From a checkpoint of a small transformer trained on Wikipedia: attention and MLP in parallel.
MLP neurons of a small language model. Each row is named by its layer, matrix (gate and up: input weights) and neuron, and shows model dimensions 32-127. Each number is 128 + 32 x the weight over its row's rms, rounded and kept within 0 to 255. A neuron's up and down rows have the sign that makes its largest values positive.
After each neuron's rows, "fires on" lists the tokens most often at its 100 highest values on Wikipedia text that the model never trained on.

L5.gate589 [ 95  75 149  95  94 193 144 146  96 147 120 106  92 131 164 120 113 163 101 104 149 101  89 181  28 125 108 122 103 103 146 171 112  73 116 152 154  99 137 119 148 191 103  83 128 163 147 197 117 126 159 166  93  66 118 101 126 121 133 116  93 116 150 112 147 127  87 101 129 121 128 123 133 122 144 131  98 120 150 178  73 132 154 134 123 152  86 121 123 148 100 131 136  70 141 128]
L5.up589 [138  92 115 114  96  68 137 101 103 188 113 123 130 116 107 156 129 153 144 199 160 135  92 134 175 147 129 143 160  93 123 126 174 149 101 113 165  56  88 146 172 171 123 109 149 106 159 148 140 135 126 141  52  80  92 171 183  98 154 147 169  48 158 168  80  60 107 161 104 163 135 135 160 140 131 167 193 150 108  83 183  89 137  89 158 120 110 138 172 115 157 157 125 154 123 158]
fires on: "es", "s", "is", "em"

L8.gate77 [151 125 123 125  65 172 144 166  53 204  77  76 103  89 152 127 197 120 137 199 140 208 150  91  61 135 153 104 135  76 106 130  76 141 160 151 138 196 144  92 140 175 135 157 108 142  99 147 102 150 116 180 115 144  91 121 146 113 143 106 139 149 167 133 126 108 154  83 174  97 111 155 127 155  85 177 128  94 137 199 143 153 176 159 133  82 175 170 127 132 122 130 121 198 135 101]
L8.up77 [ 91 115 123 119 115 148 134 181 121 208 110  88  99 109 178 121 122  60 179 179 204 169 109 154 117 139 151 145 148 143 163 104 122 181 135 126  87 213 155 120 168 140 131 102 117 143 117 148  67 143  58 124 102 108 118 110 126 176 133  98 139 169 142 128 158 122 140 132 151 111 143 132 131 134 214 154 163  86 100 160 121 151 150 121 117 129 152 104  92 166 132 150 135 152 158  87]
fires on: "c", "we", "e", "C", "ed", "| "

L7.gate433 [105 146 147 128  92 156  50 140  82 132 118 119 195 118 159 137 117 168 139 103 142 124 130 138 113 139  62 168 163 115 169 154 108 139 138 100 115 125  73 169 112 120  95 148 154 129 126 107 154 116 155 143 154 169 146 103 133 127 153  69  79 134 129  93  66 120 181 151 142 164 144 135 180 157 171 166  78 126  63 153 196 157  80  52 104 160 110 172  97 102 117 150 115 106 161 150]
L7.up433 [127  89  94  95 110 168 120 145 161 133 146 120  94 175 142 128 150 118 143 161 128 152  68  92 109 158 111 194 168 100 118 173 171 180 120  89 134 132 121 142  92 157 157 131 143  87  74 140 134 146 137 145 150 133 159 168 169 123 109 117 126 140 112  71 121 112 109 163 177  72 143 112 154 112 150 146 178 138 169 168 138 130 111 144  75 106 142 165 201 179 115 143 150 168  81  95]
fires on: "se", "Se", "fe", "are"

L4.gate244 [122 173  96 177  91 144  97 119 151 113 128 129 150  87 145 173 148  98 102 163 161 141 140 135 123 158  95 176 144 112 157 116 129 123 141 114 158 173  84 150 143 171 112  92  96 163 149 174 121 127 154 153 167 107 170 204 100 134  78 104 160 141 173  96 112 134 118 134 121 157 152 128 167  64 136 107  53 177 135 124 176 167 135 125 146 141  75 152 141 123 208 133  64 129 106  74]
L4.up244 [123 108 116 119  73  73 124 127 109  97 103 102  89 143  49 124 142 120 142 140 135 157 163 137 165 100 133 145 112  81 149 158 124  85 133 103 164 100 171 118 122 136 182 123 134  86  92 123 115 136  56 149 131 145 121 121 175 132 114 130 107 105 143 121 143  84 188 126 241 146 106  97  86 154  80 188 121  88 180 157 162 112 131 127 144 115  96 159 176 183 151  85 139 124  96 109]
fires on: "u", "av", "s", "ad", "of"

L7.gate613 [173 154 144 108 152 133 127 147  93 104 142 183  95  66  95 159 125 137 101 110 148 112 107  93 141 163 151 150 125 124 104 132 161  63  87 133 138 116 110 177 121 165 131 125  86 149  91 188 198 133 146 173 127 110 127  73 117 106 102  95  75 115 118 135 151 102 109  86  79  82 122 143  85 132   7 172 148 111  73 151 132 140 146  77 161 133 143  94 124 147 130 122  69 146 136  96]
L7.up613 [177 155 129 131  97 105 114 177 140  94 146 190 122 113 144  63 127 141 111 127  93 131  97 158 189 118 154 119 132 172  77 139 116 111 108 143 209  97 140 180  85 175 138  98  75 166 137 177 136 113  97 113 125 113 147 107 105 140 115 124  84  98 131 199 145 107 132 121  83 124 176 148  95 133  50 159 153 107 111  98  57 138 104  54 144 145 149  82 136 111 134 115 108 136 141  94]
fires on: "o", "Th", "all", "ari", "ah"

L7.gate4 [138 149 105  82 197 127  89  66 121 112  98 106 117 135 114 165  92  76 117 159 156 115 165 142 112 199 188 182 152 154  85 156 185 167 120 130 125 182 132 163 169  80 113 156  92 142  28 200 123  84  97 153 165 108 137 176 138 145  97 122  86 145 167  88  89 111 111  99 164  85 145 145 134  80  98 132  95  79  94 136 124 118 119 170 189 158 153 141 110  82 119 135 120 189 142  96]
L7.up4 [101 143 127 122 138 115 147 130 170 143 132 139 117 145 112 122 172 102  77 141 120 105 162 126 166 157 164 165 189 169  87 151 106 125 153 124  49 132 121 106  92 123 150 203 166 135 140 118 112 119  83 128 161 109 108 118  91 116 135 124 104  96  78 125  84 157 190 133 123 171  97 115 199 165 135  83 116  92 122 114 126 140 131 127 123 118 172  96 163 153 106 110 237 139 130  46]
fires on: "sub", "ir", "ation ", " ", "om", "or"

L4.gate148 [109  83 110 136 144  53 121 133 167 148 108  93 148 102 109 148 115 150 131 134 118 165 145 141 166 156 117 140 141  78  95 145 173 115  99  96 141 143 142 114 207 137 147 170 146 128 140 190 136  94 130 139 144  60 122 133 135 143 149 118  92 145 122 113  72 146 227 164 152  96 177 171 161 105 137 174 103 104 125 144  68 124 158 151  95 119  70 154  83  92 182 158 188  97 140  78]
L4.up148 [ 89 222 122 126 135 148 151 140 162 122 149 148 128 160  77 187 178 143 146 132 156 125 121 126 188 169 142 114 177 135 102  65 143  88 128 156  98 129  88 102 119 121 122 157 133 135 129 155 182  95  99 153 175 151  79 103 119 146 106 111  80 161 136 128  90 123 157 136  81  99 150 147 130  77 152 114 102 125  73 126 131 153 197 127 103  72 156 212 146 122 142 167 128 155 126 143]
fires on: "or", "om", "in", "ip"

L4.gate226 [ 97 100 135 142 101 107 149 168  80 201 112 107 122 104 169 154 177 161 133 147 163 174 126 112  85 135 107 112 110 145 170 114  41 106 123  92  96 135 159  99  41 168 107 130  84 157 134 187 107 181 121 121 197 135 106  89  91 139  78 136 143 107 148 119 137 129 134  77 130 149 166 116 177  96 132  94 119 173 161 148 146 147 165  94 108 122 128 156 116 165 175  83  47  97 117  99]
L4.up226 [149 126 123  96 164  78 151 117 106 168  99 123 149 100 109 177 152 138 179 176 160 132 191 142 119 130 207 130 107  99 165 155 113 111 113 144 187 136 136 155 188 134 145  64  99 150  73  97  75 117 102 175 160  96 124 100 159  89 130 140 126  92 116 174  97 155 155 112 155  85 141 148 211 142 153 105 124 156  74 119 142 106  91 101 123 165 143  90 132 127 183 164  78 131 139  93]
fires on: "e", "s", "ar"

L5.gate511 [ 57 109 173 103 102 122 155 104 134 152 139  96  84  76 139 123 114 123 117  89  87 130 138 174 159 112 161  92  86 115 187 110  97 149 105 132 105  96 154 127 156 155  94  91 110 127 106 145 130 172 169 196 109 110 125 142 178 109 175 103  95  91 144  91 152 198 141 147 134 151  97 112 127 124 112  87 163 104 108 161  91 118  83 186 144 191 136  81  92 125 150 140  71  95 178  77]
L5.up511 [137 129 168  97  68 159 140 115 155 169 168  59 121  83 183 152 146 173 172 152 121 149  79 159 123 149 172 180 136  86 142 174 129 121 145 121 123 166 178 103 171 127 148 142 214 132 158 175  75  68  98 137  86 117  94 133 113 108  90  83 150  56 162  91 163 129 117 126 124 137  60 105 130 144 164 164 162 112 131 177 130  84 150 118 115 111 151  51 158 121 100 118 119 128 143 110]
fires on: "a", "at ", " ", "it", "ag"

L7.gate227 [100 106 117 121 146 190 181 177 139 126  63 146 113  94 172 127 167 111 109 111 121  93  87 119  97 175 126 148 105  83 204 105 165 102 116 157 123 161  41 119 114 176 152 134 119 120 185 146 155 149 153 152 119  80 103 120 116 105 123 106 134 113 153 118 174 129 122 123 109 147 188 125 133 118  88 148 162  84  92 185 138  92 182 177 140  76 139 137 111  88 171 101 106  46 106 107]
L7.up227 [ 92 147 129 100 172  76 130 164 105 108 120 192 103 109 132 151 168 110 154 113  93  87 117  90 109 194  92 171 117  86 130  96 120 128  98 120 152 101 121 148 174 149 145 120 108 105 175 103  56 164 162  87 134 144 152 181 141  79 139 157 111 156 151 187 179 131 149 146 107 108 109 125 166 133 107 107 184  66  97 140 203 146 128 152 136  79 158 135 148  95 170  80 118  54  92 157]
fires on: "\"", "ear", "}", "10 "

L5.gate14 [145 178 150 160 158 133 130 129 117 189 140 132  97 140  92  98 111 163 132 178 155 150 132  75 154  90 158 148 128 155 147 155 105 158  92 140 139 106 143  97  87  98 138  78  43 163 208 121 162 106 138 120  42  84 177 131 183 115 166 115 120 115 147  98 113 130 120 151 135  99 144 157 157  80 195 100 101 126 107 151 134  99  77 114  66 119 210  72 136 146 146 167 106  99 205 108]
L5.up14 [129 150 135 117 110 148 158 134 123 143 132  71 139 165 115 138 135 110 130  95 177 101 144 101 111  40 153 213 143 170 115  46 159 120 151 103 133 111 107 168  90 139 131 140 131  61 102 133  87 125 159 124 175 106 119 128 157 184 120  40 122 207 160  98 110 105 142 164 130 136 139 140 120 158 173 119 137  97 177 126 135 117 117 166 236 130  82 111 178 120 124 111  68 137 135 100]
fires on: "fil", "fac", "In", "Jun", "sing", "vid"

L8.gate325 [121 115 141 124 123 121 100 105 130 139  81 124 117 142 195  61 169 155  88 140 123 115 132 116  71 156 150 157 145 151 153 138 141 135  87  53 120 125 101 139  92 159 104 102  41 170 164 137 167 170 121 137 172 179 156 151 147  49 120 145 110 123 134 122 149  82 154 136 177 125 134 137 136  47  63  80 170 121 148 135 182 121 101 107 117  98 104 187 140 164 131 126 108 126 122 110]
L8.up325 [122 146 112  91 156  98 158  97  76 177 129 140 115 169 117 144  85  39 151 125 184  96 161 122  91 189 129 102 178 164 195 126 147 112 106  85 138 160 102 137 128 103 116 133 103 129 148 114  74  77  66 113 168 124 144 207 149 133 108 109 141  89 161 138 184 145 113 117 148 156 125 174 144 141 148 113  70 150  83  99 162 147  59 110 111 118 125 137 166 148 158 183 146  95 151 117]
fires on: "g", "alb", "dr", "ul", "s", "un"

L5.gate538 [121 174 101 203 141 166  60 100 118 151  68 135 140 119 153 139 117 166 116 143 128 121 182 101  84  99 111 205 173 119 116 100  69 178 134 104  71 135  93 100 142 140 101 155 175 166 108 109 132 115 133 132 170 108 218 149 148 149 145 104 127 174 136 126  46 126 109 159 173  77 106 143 112  94 137 139 144 103 149 129 154 114  75  92 137 146 116  85 112  99 138 159 119 121 199 104]
L5.up538 [139 157 154 171 104  88 128 196 163 114 109  95 130 124 161 132  35 113 143  87 142 160 129  90  77  78 116 105  94 116 139 134 169 179 138  51 203 153 145 182 191 133  68 152 179 132 137 109 165 115 127 151 165 142 126 160 146 144 178  66 121  81 123 122 149 150 134 165 126 120 139 114 111 114 150  90 139 179 157  92 138 147  84 134 116 102 172 119 159 205 147 119 140 121  87 102]
fires on: "e", "are", "it", "se", "a", "ut"

L2.gate625 [140 123 126 108 150 129 127 148 127  98 108 156 142 133 198 172 120  86  70  33  92 156 176 149  96 114 169 125 126 109 163 162  86 114 130 161  18 110 145 141 100 123 155 203 183 103 124  93 142  98 103 137 197 183 133 152 147  65 158 187 111 127 118  93 112 128 131 103 101 195 153  64 133 132 170 124 111 122 186 152 107 111 176 111 110 126 184 152 130  91 105 141 146 151  87 162]
L2.up625 [149 104 132  99 112 156 122  84 102 168 106 122 122 166  91 130 144 122 151 116 176 131 180 126  99 104 108 106 176 135 110  65 113 129 111  76 166  63 155 157 168 100 129 105  97 133  51 111 143 179 202 128 189 153 109  83 200 155 155 114 142  96 125 157 124 114 115  96  99 169 123 129 127  84 136 142  95  85 134 135 148  93 108 120  92 137 116 156 163  94 106 149 115 114 180 171]
fires on: "on ", "by ", "with ", "up ", "out "

L4.gate138 [ 60  68 143 129 122 128 113 124  94 165  78 120 126  59 172  88 147 131 130 100 120 112  96 157  89 109 119 109  78 141  68  37 131 109 113 122  90  93 182  88  92 161 130 104  81 168 181 166 178 161 193 146  93 139  94  87 166 123 119 129 137 124 115 142 129 130 188 137 148 168 103 149 177 167  93 130 174 127 104 153 134 154 138 140  79 167 122 156 188 135  94  93  70 141 149 113]
L4.up138 [115 137 143 103 136 111  95 132 111 166 125 112 140 140  72 165 163 136 122 134 145 107 160 193  91  89 133 130 150 113  60  97 102 112 102 163  67 138  99 138 101 112 114 156  64  96 139 170  89 102 128  97  87 130 113 143 131 138 120 145  46 112  93 103 140  99 187 120 148 160 155 137 155 127 194 137 147 166 125 145 124 170  57 111 131 163 145  79 167 118 184 113 104 143 142 134]
fires on: "s", "ers", "ov", "ol", "c", "ro"